From a checkpoint of a small transformer trained on Wikipedia.
Size: width 512, MLP 1344 SwiGLU, vocabulary 8192, 31.7M parameters.
Architecture: RMSNorm before each block, untied embeddings, normalized queries and keys.
Training: a variant of Adam for these matrices, 9083 steps.
MLP neurons of a small language model. Each row is named by its layer, matrix (gate and up: input weights) and neuron, and shows model dimensions 357-484. Each number is 128 + 24 x the weight over its row's rms, rounded and kept within 0 to 255. Numbers have three digits each. A neuron's up and down rows have the sign that makes its largest values positive.
A block is one neuron, or neurons of one layer that tend to fire together. Before each block is what it responds to, as a language model described it from the Wikipedia text at the highest values.

Description: Numbers in tables and infoboxes
L5.gate1222:106139145141105155116126134160110128139107111155125170131134138130118151130155161123161141148169121157107105112099163083134138123163124137116152159153163124100129142082118080115152106157110124145122119147130133154107132131151111134126159110127157108155157161135174154125122120166136144141133154125147092133103112117133124101155126177167098093150120149089108133119087124105137126117141
L5.up1222:125109107129106097133163100111174121118096082139124120128151079144110130136191108160084118120136109143105128124120166128114111136095121121137167130105172122121121147146143160105117134168130090100117093114121110145104113120136128145069136110116140113158131147080118110088148163173154135127144157136098122143117095123123181134128141142161069159125167128147146132151153106131129149177097

Description: Hyphen after hyphen
L2.gate248:121118151116123147096149174135143166159131133140154122094091100091133128162128150152123155139135112135129097123124172135132118118104148148122119122148117158124141110106151175135179109140154114108128129123103151128111173122136134145114123127108144143139089162165091115113122122140104113144146097152128082114158135194153137097140189123141147143121130120121162115148127057126137122093166
L2.up248:149104178150075114093121095147100105132135144122108080112158152104089123138100111149129147098141079140122100112123128134111080113146124113103112155128149094198109153179134154154106109176158128124165118146132164167058122118129104131076106131163120144133135167191125088169185107171140099126117115127112136153098116133156136134141154114144148144102074153116171150108157169142106100153143
L2.gate377:151071122104141144149141081135108084077121135149105137114123114151141141174127054110139131114147097082118133131134124161116125131108096120091167109159128113164149098155137117136133166141121150141136134139127109156137097149116113188171126106163132166130139114153125134138129119134120090136107114151121142116092144191147111097154128097140127133124152146129153115101136121148119137176115
L2.up377:120119154100107117082150102134099125093133144117129106143096079147134147137116097162140148141142100130120083147125114121089148111162125163130141101157119118131148146117139172142138127130110111136127090159155117108122142125107129138090126141119136121094160154127142134108115142103127091168129133163129123095161103158141095104131132117130091115085119146149177119127151159141172175128150
L2.gate571:103113101141070132139089144106101103096092146107135141125185109153080117084156104113086130129152140170124142119128129078135110154113147125132109124155120122158098081147103127120114124102144137126112118097153105149139105123081132171098134139125096129155104139140149140124094131144096137112109149150074130172154123157099154139163138164124141124125161165149125146155144127167108110122118
L2.up571:134145126124068077123122118097137122098138161126112139131105137158117132098100134146113136134105144126162120135151120101144128120157125120125092143137123120146192143125090142130122084141139071138106087156107114117117116106117122114168149147119122124133127114131106146164099141150171170174106078150135150137197145102172122127116148159136087143115121166147103133144157123133121141124129
L2.gate686:114102118150132134083091102185097119130141127169132110109095110123137151153082115168105139149144125124193117120132142090113141145148145167150138140138160074137159111079126141144183161119129148100150132152128155158172143104106143181127156113082139126165117065187096143121124110120143121145124158108097105096151134128114065163119149127139120144146109108131124108105126100075142164140137
L2.up686:137101142123123129159133137133104123120119110167115162101130141154140111163099097135135135150125157157139137088106132160121125060126119130110113091106092129111109129138125140130119132132073115129149128125170122118178114107091141098127141114098124129098143111090121159122144150150108125140119136139100148157156105126143117158131088158128108132128154147153098148093083125166141169118137
L2.gate792:139115075114143115096224134144151139161155148096135128150107115114147152153097128115125141108136150138134093163126112133121129128151135110119115149147161141098119142130124186132124156151166119123142132138114115139134152112143134161139144088084153100112174105167101131116108107139090204164105169147118103126147137135128118119131143163139089105094110115121141126106127130079198154112148
L2.up792:128154137105122125143137147159119159136122106129105181134110134113153111133136120067126133135107117138137126092099145130162128090087099115129104093100106177126087103082138133121131130132124123147124132141189139069189106143095163117112138111152130136087100115093137157152155172144142132139192105108133137157165124134111150140154099115104104125176125163145120135157115102115150150103133
L2.gate1128:143115150127130173119124134138125143143135123094101133097127122073178120138149115096116162117141112114139119128099108205129101144100132071135149139134138085177132122136117141128140116080098123120161087113119152179128087144134128110112095126132111119107109136148110099147138128119115111132142128151172142115097141130145156079120121135107141161127132106131120083104145123122145180137104
L2.up1128:135105202104148140154108111113139131173139149132110129099145153108125106115143132104162136102151098130115118114082142120154140071097123152124127154131121085143140113146120122136137135102142128138158129185087136155108145110157098116135119148158150125117139118177135114108144143101178129134141173141148145141131112110134154115101154094120090141104096140105130145139123132136103171145153
L2.gate1195:151111142053153117130110155133094119132102146145133122159155145095095153157131102122102098148129112154094132139091132147122096087149132164151137152101094166136102142124095112110140073124147155138152111137120083113163136137158121141182092133169129117125112103182107124119130138086098109114155118122134173138181143141133124090131097132135136137116145114140134131148111115095143157090119
L2.up1195:116148120073109131123112119135147149129123135151172077163135113136176100103146129116106139136169127103164103132118161148110100126105107098112134129145126119130138104062093124110085176070124117129109140151116152136179084134174151121086122193108128123108109076135135091193128088129131117143141109119120172139156141072148092116124133124088157147148153129148119091124112120127153141113139
L2.gate1285:190139175111134145113158101114135144136143131155148127121129129112169133155126130133117114156149134106116109102124146148137127119144088103143111150134140171170105098116137149169116140149143154135115111182116115146100148125144122122134131108114142129156071065161105055116148159120138132170185175127113111137143098126097119071116118123097142133112111168157091124151133130170157130124115
L2.up1285:178160167107146161075147129126165143121127130126099114154120127130160145146081144110115097151148149108131160119111120144115104148142158111133105141162128136150145115127156168100129119145128136146103137152100124115091141127141080107120125118120139138179113075137040131074161171144110149175114130099093116121126119141122094079112102086107113115119117168179117159147123143133181169106104

Description: Markdown table separator dashes
L5.gate919:098136107109107133144131097119168167119145097123128143124153105163091115133144135123148132113149145108156147102136178140130151101133106127062136101135147138090142152144117158130126144149099100126151133132120151137176135111140128111096143133126116136151123161138112099128151168147183144146152151117096162140137150115117114151127137143090117141109100116216133154095132131136128099151110
L5.up919:180161095150108182128135108163157117131136136195179112134125157118131135120086118170126133097120110117136117121127100132122105118106103143120083163101190141150168129100111155123119143130127125138106144131086116100136182136125154086121115154134119130094100123138083123168120112105129143157109135094095142075110100123138120131143120136152124105128103122154158136110116116152147154142149

Description: Markdown table cell filler
L3.gate66:135130097138121162221161112118154158133115125137095114102072144167186099109134121120078125129133166119160111119122143102130123093151113098121115131105102119120143107139125157129154128153093109171118153156167086057141142099168142159162159116104130070126124072093095149122155189135108120144157139109131162145166099129154108159110125108093136105109138171151111123112110146131158138134163
L3.up66:165131141149127100134129127127154112120101117155140127141167102125149117133146134150107091145123181132146143076126135148118140140137159134152123097119120142144139117100150147113142137115150136097154121136147129121152099172136128142123155135101108127171129146153148140116139157130099129116113149125124107125142143126133101090116111126123139123123131141130107156144090081115145162143120
L3.gate99:166140149165117158159146125141141098142143136169110149126105142141144128087142113103122133144098155086143134132142115081161128134118123120133153142151104095122137131118132148135119123110109162147111186114126073099120097160106099101115141165125126112197130122120092123148135174168173113118137140146112147133163132161127167102120129104147122077113144153133113130124106166110184157126144
L3.up99:181175127090138148088179126095147128127143142160176124125110142164110123141145131148095142106085148163134169121130133094133115144124151155162131126115102157099144154165145133142099115188176113105086119150128143131117168116097118123078148142094140139112110144132112138125137128148138119129139135151086114148143089152120109085176089078126140096171154140156144145164130130147157111092171
L3.gate274:143118176125126093127139111187163122114150107124165160154130145095165127164159121086115128098125124153124165107109134096143150113081190121159144145130142126095088124173117133135172151136171122095125113155136110184142116120088128099121135146056097155086158128156102111093107159158134101160126154129126097115147126133162145170128147123131157129153118155085126094089107122132122124112099
L3.up274:114144123084107175123098105115147137139116166161107112105102094142114109120139123127115144123171099145146138111130140131088112111125082102145094104183152124094121148122125113137147145138084131115129075138155158128138125146114118119160136138080134119165155100133083120136115167116157116166135091101106209102122151144133096138089119069095153095166154141194106125151094132121133102082135
L3.gate529:152121158118137142058167121121115147113146154166107078199152137137156101119169086123122125139183083123094144140062159112160125138167081105130161119155132096113117150079133111181129094124118152120106150115078082135202131113107160156099116163111107122133153127117108137155125151146129111069122115112106125118143095112115117129116095127139129181110137136109122091140112185083132124139083
L3.up529:121177158159111138130124094148140188135162160109106133121159121130147131123101091111141103138128167122136120120104155075101094110083106139101115135172091117150119165130118157120141128129118097119123101126103135122122106105134123170161132117151145137148111157114083101121123162170142114140127154135184115132090121131094119169087096124127135113080155110154096159132140114129133155133092
L3.gate698:172169126102124150139163103132087171148108104123097112138125109162156158161067116126116117140172112101144107114116138167083135109110126133124116121164108108142106099068145154164108149146119127139136114143130139127122103108134138132086178107100149108129135092146127116118195164133169115137143106103100091122111138169095108073062110082108133106144130102170139088146154142142120169091112
L3.up698:153110153151107133142165140129160145123113119157107147147123093141165107127170128094113128088121147138124107139158170153141147124167132154108106155099152133145105179114130088161102127156163158151055132167084149145120151115135129116189108129096094146122096146123130105125105118179111133172138118089098110120134068160145116094138136141106147148086124120124101153143145146098150122100096
L3.gate805:149157123126118143178106136126113143155161114147122125124116133174141132145126113109123175133160137128160115150104107123140123133118144140121123130075136133153122106109139172163169140115142155129144100141099151114159140162139127107129130119115149135197117113130106167127136160143160113116142106097136118126170095132151102128135161080131115096111153171104123104132124112118133146133133
L3.up805:156156180165106161117123117127132132102108141150093134178128086146210125120164143126106141106146114185138162109133126115113160124144120119144140104133111114127128108172145121129144125164143145131142128151106141120161099131107110092146134077125136116130125160121113142111121132078118127149133116109156139132157143156121107114163180104088123129107125160142099156147156109165098097143177
L3.gate1006:133133159114154130110132119142115136095098145103118106128130104128093102104115120133171085129062112102107095131167119125130223113147119138118184126077155142123108123109110107174141143097160103130077103128123107120132165150168094086123129138134124136110105162157217145112136141086066132160178152145135133148128122099133182068118105150124139124144138119153122147154161102128091096169132
L3.up1006:080100097120121137116124123132122116075099151128150154104108136113118122114105115161155103144109124083115113136116125155120124114143118156124202108114125090128126149132123111135119105117139122131130103089129130104138141154090108058168121110109100141115140125134164125081109137104095120138111111157097133142127112148108145142130165159115140204136108131135120123136121111128106129143131
L3.gate1041:131121147160121119051151142152147143124149123111106146130124117128107096162118105079109115111127166107113125067126136111114071149140163127117101108120100085076126152147133093104077165163125092181127134115173143109146136139115138147102139135127143130136163086134133116125117151125114099108131125103142110161102154104135108160086138120094123114152162148156107099098141128104130137076146
L3.up1041:141173180117121143073136134132131161160133123152112087119151144134135098162119120145129110109156137128135146135146178101149128125113137133127100118083130158125171137108129090112107141146119162137097158156091163087149162160105164141130138142135141129085136078112091123108176137096105140124126141130128169178135134100114108123118108090132127111108150136151114134160181140080096125149129

Description: Digits inside multi-part numbers
L3.gate109:143102101157190147090094088108124125109130125130127103163113135136109095133136139114128133139143154153103088130125155127131140139126117127150152074182102103128145126114121136130110148114099163140139123089123155157088182120110113120083150118128136102141110147137126127099135121139135104125120139138143185138103124148100141106083152104083131154080132113157160147122170107108105190131104
L3.up109:130119110096109110115123152134145142135141106073158133109098151149148139110181141168114099160159122145103125096144089139096126127093172136120141072096121128113124169130131145141058110154121124157118105118128172113184145064119134118131113137147175161147099104163073092099161131155134107125135161147133191133108103141123103121081111168113119185092145135174128161106162197122116084114141
L3.gate145:106161161139120135130184110115090152130128125131073114089083152134114081124133116094133164129121127110148136153116148159142121143133078106172127144183140097084162160101123143159132129127146137118109095133124132096099126132166114080179144132147114125118118121130158146136123150155126108147118128131132154119118131104136127121099122141117098094127100075144111145166134121157136133125145
L3.up145:138179162090145167144121144138105139110158118131098141089137125102121095138144167110118139131092120131106129146073122129150136140124131124149108181106161127156141162120101119141132091128128142138097117106100114157068104164114145091172128166119137132097138121118117131089128121143120127125115127153155102129140146094136122122105121140133161108125106123086091140176107127148105108153124
L3.gate343:112131098112117124117161135118147148110110139120099122178133161123137151155148147139103142132172126134123149126135142167158196126117149120109171120156139128169148108130146127103155107096117126111112094130090168148104146110118078094084136109123122164104059159140178074121120090112138114124148133131071143112103151138143123084088124114128138102172109141157153170095169156103093131108100
L3.up343:137107115154121149120095152092140101133082134120125153168147125106113130113176134150149120148119137110127174133166144079110155137092139114126117155144134136119106120136104139134117152126120110107084100154100151150084131139125080185147101136143159111143093151107116103110163121159090126149122135102106117139131095166094119124083137161090148176143133127137185132117123095131121172103134
L3.gate551:139119149089137110120176143118115160117118115118125104092099128169109133112122152085117131108133130157132151142117130116174178159095127139144140151158168142141195137131097115135108107106137137126156102127130122139125129148147157128127139145147171111104127130130120155125120074134139159130116143105149096125104096147149118136153096097164133114128117062104127146157126120117148102112118
L3.up551:124146146159129143162198115129109140100088097104120129094114138148162105141156120104122152134137131136113115188126131121195192127099100089120129112156130123139153159112123116175109125141162125113158094120114128114133113133163114127142169097168125128111115164145141139122119122123145135126131099092134120095152081133132144162092115084120158099113118118111109093182076110160127071139172
L3.gate637:100096125148140132114211107158126137094121148116117105132132142131101133137144096116123129116129167115122137157119159131159131164106156105126179111122177057148120133116128130109125134107119091122146105128106158164140185113126120109075172101112129095133123148132148121081119126131121106138127167154120106115158102101118117078060136155126141135125147158087106164158145105115127141133151
L3.up637:110107106130138162100139134134153089111143107151114120177156101085150184124093157135112104143097139111091109137123103140126161132141143125154110141141125177100157136108134103097136125108126145165122122129124126136098119112125110113132122114141130108088067154125178083124120140113124119123130134131071131136112118173116125141095097126086160121124059136123147145150091149093153148101105
L3.gate730:142199143132132127167159132124129124153106137141107116086098110112146139120149134116152140151130104143092152127134164229133173117118139168119144115133154116127139148124117100162118096124122137110113102110119168132146117134127132119088128141123104161124127130126164095146147098120114156116157098089131145122116134120147131125117147126110153150079107167087132142123103149158152123138136
L3.up730:117116185121140158160180096107135115156136142143106091093117153150137107126150159119146160130164134120125114186112137122153145147099132137097125114149178100147149162136118090138135124145154149124156101122095120142096099137170104077082163104135110106158120178106136131125132097133157098150123124102148082127084123156155087107104104081111122099136128164102144147134117125119126117135116
L3.gate1185:099160131145089140141150113094098138138104147086118134122114128109121152116147127142114119155137133085176107141108147162120117104115133125122132163141135096113127153121120102149124107147122161143122119162150139116076113104119114072156129134122150092108104151127116073148132155152091126154130132141107132138129127108138161161114136106110154082116104117155132144125134130171111082128137
L3.up1185:150145141133142105151103105124132110091147154147101084134150123115138109062131093126133177096130100119183162111111132100114145146128095159096143126148110147151159126113130081144157101144143113102123150161155141118120132150126136139167104172124150110137135154110130151142124153150112128096117140140164127151159095129087152158168105152140128122130112146121121117162145135154146107163126
L3.gate1198:128111112164135130111190107122118153138100159141120141159155140123121146094163122161111111140176112087133154134141159143127165129142135113175108130147118149143141093120124104148107155148130130106118127120137161104101154103106076129094152094102121055076110105098078139174150147132099187088137127136079138138167122123148142131119138159104105163157130146101106135111124145145162108136121
L3.up1198:096181122140106106123099118107121124114145146131088149121143138124088151141127163131127141125171158090135149146163111179076149112087108104138164142171133143109168117148122088148194110120163165102120130122138155079103142115094107080152133103146166096122098121132113128175083158129131133115128104108119161133135096137115111103103113102083104111130158105163151132109177144085123151090100

Description: Coordinate minute digits
L2.gate23:089127095107131089134091127160146122145151155123141125132129138168097096128133138124137122109099142162139127092105126087128172092101133129100117131115133147131078177128161149203124136149197155121141055201161174114120140078144116131110137149154145111158142141110097154115154132127156142142104136133140131121094107082156124121138088122149134121146110154134124140137132156137109139119169
L2.up23:168125134098146089119115125164122109126123122062148123125130137164141145111109103132122101127110109122117124123130142133169135143176153097119143128127110146153148120112151157178141156134175120132148152128116122107148103143134122126130148179118135165115087176127129156124149130121117126115136095132090107121144132124177170116133113156155152094135124145145147083065077145110142112126136
L2.gate119:056161105145157098147130128125104164156157112116132163139138112085162142128154111169142150174062097154129109147102143145128118121110151159107096147092138121110110112172125118150135125141189167139172120143139156092099153048110124097129136143114136121136129132161118162140129111141135130152107137144108093128134127130163161121154126135162132158152132108148100141129185112138142097157127
L2.up119:141158072117122128140101105117123139117099133125145119117122097096118117104124108150119111182121142127112147138097137121150103119115147136174146097107155089129135129152124146117145135095156185145149132108176154135129114129099149092170130115127126112105121142150123127130143096118138134101124146194054127105161135145172124135171148170093139174117113133129116131181108133154156154136089
L2.gate555:092143096088174121109138062118134114089140149086129067113125081102154117117140126120108166133107144114115101164160103151151144115146129099138135125117127122124128157143133103134127099133128150134162111156113141084132127096179112145127110154122142137136127142123156139120133142114100114153179134108125128149125129112151174155192113128130154081155086194123086173092177159132115078146155
L2.up555:111104112127110113139140135137107109123139108143103118137132163054136137102118164138111138146077114115138151140100119135124122090093117130103138126088145155115113161149144106121147110088122075132132110123146158060138126113152135141089146154121153147104154143120124169149124130090062091129133149130128122131135117120139153164140147147094155165125124156119140140139132122105132115109120
L2.gate735:126131108115077151130166096151118110071159148102130116130130170129144151098159114126162096156177098133115114168092105099123149104103135134173153126193139124135153127089117130134119108090121109112158123143101127118164154144126150117134128150102110143122125136187089149152092095140099149158129167148090078112129146184125097112148137077084133150103143173099123134147163138113141160133096
L2.up735:090112111133145175122096102139114132142165143173102101108146115096120121152111108147146115139128164146151117152105094131118096120136158123151106086127136137119147120121150177167196112159148166076141110165112186142149132073138132107133138107115120165168158094143104121119142145128124134184125155109093090132125137095113145165135130098101101140130124160142142142080159124105094166151091
L2.gate787:109117113131086120155143092101138158162157110110155144130159107136159109121131133148127130128126113115130146125097128117128151053123116086160115120120141099113134114091119159131138108102151185139180137161126134117106092056114122143139130114099153071149145123151119157134122146144099155157130153124105096097168107134110105172139117159129123156131135167122135153082131134167131156116120
L2.up787:106147123151101177155089110125113124132134083176128105116162145109139129165125157113138115186112144137112135143100121167116117113157154141160131143111141152124143134100131127115143102154147151121132140167102172122099122078129090082100105117111125152140101158149078083130203134116126100148110156148107119125135123148110102136130169124056156167130097164162069136106179130089127109128086
L2.gate903:112118131123152112148122155148139139156135132127136150147126156054114127117119155160111143143084131143114082119126130140144140129120145142107113136038165157121118115166166119158177087118197139122127098163136189090156139119170131069120175129117161143110141173120118148125174144116092131146119127141114173107163113111155189130170109135185125133122119123152107141130135111120135100147128
L2.up903:128165096128107138141096130111109118116133117098111137125083157127118135096152078147122128150102136168085151137120120139119123134128146106185130114115155106139133130141125097120157126160159119122159102143141126136160132123097111116127113138074131146099137162086132138127178084168118105124142151140068125130170143114173122136124145183123166161133107148175097154161124125131120126137093
L2.gate1181:131126148161134146151101115152131077144129088140136128144143137098153110119067150136117113129059122180100136118085126089131129129113116114102124107109147131111105138176127110113110128154092115099172119174142154135161103101164114121110136099090089111141148164141087100167189143111116119134111168137105130066113118110155131127138101134149112098182093137176105167113118146136149101118133
L2.up1181:125109129115143095131083151125138084107137116099102136091103114150086139088140182113098111124136124122103136094128117079157120127120118146105124116094114082126128132098141112133159123094129101142133126145131142133160107113125069147152132151135105165120156170159108180141138107141130161101131143139116131091126147141127114187125162196157156124127122170108119141092124134115135135107143
L2.gate1318:138169137156112108126088092094125114137127115145126147143122167106131118160124134191185138076110157116115117066084115159152159109107122141092133107109141117153131142102126152156116125086159131145106125158136154133087087110132129134159115135135152146141162151149081127118131174105147116134113158131114155119139145122175091111129120147168136105166110121125089135130142124160119176131139
L2.up1318:128076120151110093145111167110103097117141122129159134123092122134106120117116121127105168116175112146112145144155139141132117168134155166121130164135111169115138147157112108126177149167108143162200107114149128127149160149126138125150141143181134115110162135148082183104108116138089118106161081135130144129171137159118121105121142138160123093148120160120158096100137117112160175102123

Description: Mid-word continuation pieces
L3.gate201:135097157159130140123113106165089173118137160169105117129136133128140170138127120128095141117119077120129137143139105151119136140130130130115135123161133128116169136121160132135171151143168134157142088138109132106139152124093124117132140157097115145127119144198114172118178126070084119127124101131096132119108180118133131120127113108150099118139146110131097111103161089126124134150125
L3.up201:120134142140133176157124151123169088166157117105193117122111098095073122128109101124088115121129124133106146137112118145107116127127112138140068171148128153109156100091138132134148166122124117076140061136136131198122116121095087147146122134110098142121120124152104135092136125157117134115102118113117106112125144162139135119138125139143148099139143108135101146151126092129095104107101
L3.gate429:142119120157112131125100141130155157158139134111141113120086143113131122130123133163109138098136121122154139122100085155140170085116083116154112108111131200087093089155124090133107134142169154115168125148094175120130111087107124102096149115134164124111150113167169157121088121116153160178127121138114177120092135141134189107156138193161132142115145133086105130122128111151134136133165
L3.up429:118113105103117107126156138125115131157078097145157162143160137126170136115138097139129172095139140131111147121104140129129116115141120155151086191147123135067096112162139140109132110107151158139136150109092128155106161151112120205101125158107104199151167130125122104164113160091177133139119057085125157101161113113116093165118111123131117153091154118178146147126127137138137105149127
L3.gate443:132107143148110128103130143117064135132183116097122095096063115153142163149130109121128090144118115153180123124116174180100155108126161154136162125076174143134145130100135147113138136140138117111113117140126133160158128107152113140153140150126125125133117119150162102108141121172135143131093133183156147143135103124155134113148133150157153121115180143151118136138110108087112118124165
L3.up443:128140132125114108097153087107133149139140120109120082116149147151128124137107128153127157157112145146117091117078147164106141097114126119175158126133147119089142123128130152134166114112135102119148081116146182141154134129104119145117146156127165153103123148114121109122142132138074132156135164126126129095080152137144120133106114191129165125113136121189075150150179101139130162149145
L3.gate687:131134131133142108140130105148102109120112103124131128163138166053097116164104094132144150105148112131112130114143119117137141096129100141111126127088163155122152088148143124161150132119142111098166132117108111175151140159126144159065122111146123138148160126172192155140117129137106101179145103133147078098116141116131160143127123159117133166152120144094131125090130088120115157150164
L3.up687:147074157110139133099105121178150131131149119124145110148112108134149156094115105153129098081156155146075127180084144117114142139111127082120128128183153150133104129119132088177132175108101106157120096144112125180154100101119139143105162127118130096118140112143113134177122159127106126120136104111100158143122124139115139149125151132087134150154154064167136113107143133140121152153139
L3.gate688:120106133131110162140095142114152158150121177108160130110138130108114160147158104118130133109092125123146138109120134158124127165138117163128143151160160161134093123157126117115144121092164129108156127126138124126093112179140100090169153133133117102115113148139180131143169168186121156158134130123130153165134093120111130128132174099157144154128121125135075180125152158153115114123143
L3.up688:152086144113140095058113158157148164107116178117135174144114110147069163100142114137123112144130114162149147090157110131192126121137122131165140123137157185160147151123098119068146136108094144171105169115130144127143124132111105103121098153116110156148120084107106113119126149154099146122116160126126144146154162107125126126080133121134150089122114131110099130140161106124112161140125
L3.gate944:169149149124115131101152101098116159114135153135163129102146118134107076115119157179125158147112135139158134143072138124159136082126127096114124149145092147121112116127140201162139130114134126135143142172162126154148100093101153155069207137118135142130099111161150126172130188144155143131212118107151128105135134144081119120119119148112128103130122182136135157159154109142136124151121
L3.up944:097116149154174146119102134137109153142110108143131119152148132124152141150137097150097125119080091115150164093100158154136075151102146122133102131142137127156111116116143144130161134145157075133127131167092115105160121098113136154160104160128165111157149129160147113151152123163116143131138123106152102079157158135118138125103120158130137124140085149101180119126126093169100123143118
L3.gate1218:111115119160135153087115122125138101139109120098140124123152118086131124123092087126093111096175084137128149142172150135107076142138153123148108129147154131137122146166133117122132152180127149164136146156103120137128110115118104131146142130158132136097145132154146098128121167135124117114110140133140162129103128132134120106147088116128153116151120157133064138106161107134125132129152
L3.up1218:102141102146125113105125087145140133150117138082160147143143070153126171179135085131168145121178139112103160101167108114133087138127128147104117082099154128159139131110126131128154136123120161111091131117114093136176181130122119103172110163090155133146176094118123126120085102166130136125109145150123146130138142120163128127067108153158124120150114097140140108134137135138137119126142
L3.gate1246:133095149147085144089108126121123123130125142094132140129119144082123133131129153145110164112121131119110152097121124144115091149189137113156188133143124151127124113134139143114165140126123116092113148140152140172083133109159084103117130141130091120131103146180162113093122141181083143169132167119153129155158109141134161078137135163096131137135136151147108144081110087124138144145140
L3.up1246:092159114130162142116133100132143110101139135143137132128136136119145144094133072118118130136118132126131102148157101138122121118133145132152129105145134135135131169106136124160110151127134089131148079140140112140157133081087086109163119101115140103110136166135198158116123097133133105160119091150120094105163100099123158107126151119125138106147105118103134126094120105115101125169179

Description: Numbers in table cells
L2.gate77:123085118106122190109141164133108115107115089118118095175123123100123150123111143108135160140107141121134142146083133143139093154132120166136115114109107124094088109153118103075116080118122137151178112112145143116103137116127146093090138119128158176130128113130107132105166126148111059105109105143133146166094147116207097118105134141129112098126109126143114150106107118157158138107138
L2.up77:120106131132157118095150130152126144166146096133133093095114095086056150144153120135112097155101131180113143095138183119166117144157149115161129131110161153144145129116112100131124150150145107142117106137101140136153119146117090106118145138095142106112128175196115140141150104109100150070138143170144087104121128120126134151103130141133165128155111132095086149128117088134129116139116
L2.gate175:122138116155143135138152130119156137139154142109128126148140142112098108118114160202109127118147114099098098078120104168117139151106107129172154140172118128101151133109084137090187100127102113168116074092135122119155137151101150123115145137109112125120101104179139141082114129124080134096154101111134136098119175088144094134118135113097134095153149082106130106116122095105134132102088
L2.up175:103112130125128119067163133101108091098109121190121132159173118122123138093159108107135112173113150145108171161162090133116112125115148109137089156159164138121117144151099125119123149163138124086069124128116152163115133114127120127124178116125117175152147143066149119130155140135115114127151137130161123109109132150170126117111109044111101113115114126139119159127114138121135117117118
L2.gate362:130111157147119119132132120131126115109071131149137157144172160156141093112121139126133113092144164130085136144180126147124082096095116107179132122135146071125134139160119134116135107097105132131099111143091111151130124170153167106096094148096162086099150089083146094143137152128112121138130124121130170158127066133130110140116125164132120167103099127123130132147128153133160162141096
L2.up362:147141129107133117157159083118108157136137094125104144130063118122099165139162150146130124143145173177104119079122134127139114133123128117153130102142098082129153124111154168141143124145103135129123123142114145104165130100106141060079116094093182128122167140107069139156137146134129128147161147139131152125134133127141110110092095135114091139164141093165147136120154117123151168104103
L2.gate397:136112135099159130109137128160148149092112129177089128142114146121163102138117131164097118156132129133139125154085168126108113076140104129131137124135138127096151125136115157094132125128142113072120106170128138079162131141117113111057146157132161113146151129098157118146189130127141111167124126117140162074128105133152134132075088145153092134162119162157089112135093150120115129157131
L2.up397:151162139085159090141120135138073131147154121128140166138125131146101109099162164105141106114097119135087155147096158137162140114161147156139110126122135131163162174136151095126174145099109143133113156150110138111103138146141134116098141123156123116137101139111135134122166103117085128128149114136120172113105157144108097119131129172100166144130162093105171140145129112129124145127119
L2.gate885:150129190122105116142190121174107157112133110137110143134162111095100093128136119132160130143116119138093131095138152133144136146158149130160099159173174135130140136158108119136134137123170096123113131153139123119131133157139129144117202162150116102141143126096130183118142100111045153135142110139127151113135116142118149139147108128132099139100115143086105157153109108102113111162112
L2.up885:137118152124105113116165151139136135134140115131126142139151112125091077122124116147191121173116107156093118092121127137108111145151167143139091155160136108081163175146134136131159156111129070109117140129144123097148143132139132130148151145156096123145138114116085167117131124147082162082125137141089147125155122117121086162124156171112108198117138127083128127122114110113131120082149
L2.gate946:135132105182153133129128118109145135105122086103087118144129130086133119094124159136142145145112131090106133122071087136088088161142143126152166092145115134122149157133127144111166168181099134157121106100132144101138102109086101132105148090145120141149137105194110100105163154145106126127127151135133125129094151162107113130068170105086136134112158121145156097110125103131158126084086
L2.up946:120119146089129126144129169144119166129116104133121174119152109142101107160115099130119099167129079137138131116115132135129110124146098057076131109101117129113092079124090161130101103038110118113135142124124165127100116123156100131097136130104158123103119162126096135135114153134094141116136072133124095088140139121153094120128122160117140156153144149104133126118093113143140092129159
L2.gate961:102088128170113162059120172139136140141098082154138147127137183105149074109120135109101114117120145075121132134123116133139125108143110141146100122130133142129136148155134128148166121145146120117143122147133177151116158130103152133112161151189145107169179102145112117138198112135106142098148118112134165122123131112125110144124118176186148102110113154104146141139060148145116131130133
L2.up961:149127115101095146111165165124125156134099133093164091147104146123151123116124154124131066124136134115128147104118140144148162148171112152141146146138129168092168135138105095075137141123110072151123117136131133127104122149139124126121151168143160116145164084089112137109152146123124182124131126139128166128111106102126143120089104148104170129137067100110112098090080141156154149129117
L2.gate1005:165095129125134153119158087092119136084166071124063092102116135120092112141156181119127158131123105108117123102117088232122129144105106153113162116165183061122146134082140138152149157142134125155099147132121127144167129129127136069070135112112119158156124156169112105108152111099122113156145147142133122107104152125116120133147136142162103127149104120103143161119168125102130135110097
L2.up1005:162145153100101120092141108139122164111114121138127135111117146118118086186147138109145157105135122108116144131120132150094120127103146098138085157192164114103135111123118198151120138103139117132139152114129152108137104160116172106110148154124138129089139106131186084159125142114163127161178132107151152139091131136123134130083114101118058132123103132106135120131167128089115122109132

Description: Mid-number digit chunks
L5.gate101:162122127146115140108124114141152154106120137197131120124112119117154141093164126123103096162138130181127121158139095123154135127132091094124133171163148083097124105117165105148127144130159125134093097133116146104128182155086109180109129130147105121103130155135154095117129139119190143163146101146131137134153163136082126120120118110114123130154086152106107160120116107160172130128100
L5.up101:155141128143123099129150142116100115146155164160104117103136145123147150134147145139097141110086131091143124130097167126136131130134121107156126133105155113131129132138158127188143142130124136111163138150163132107166111151115142103128127109112111080120113150132122130113121100137100072120127153112161144103119176128159142113152123138090129137099087075161119122116151106132092096146115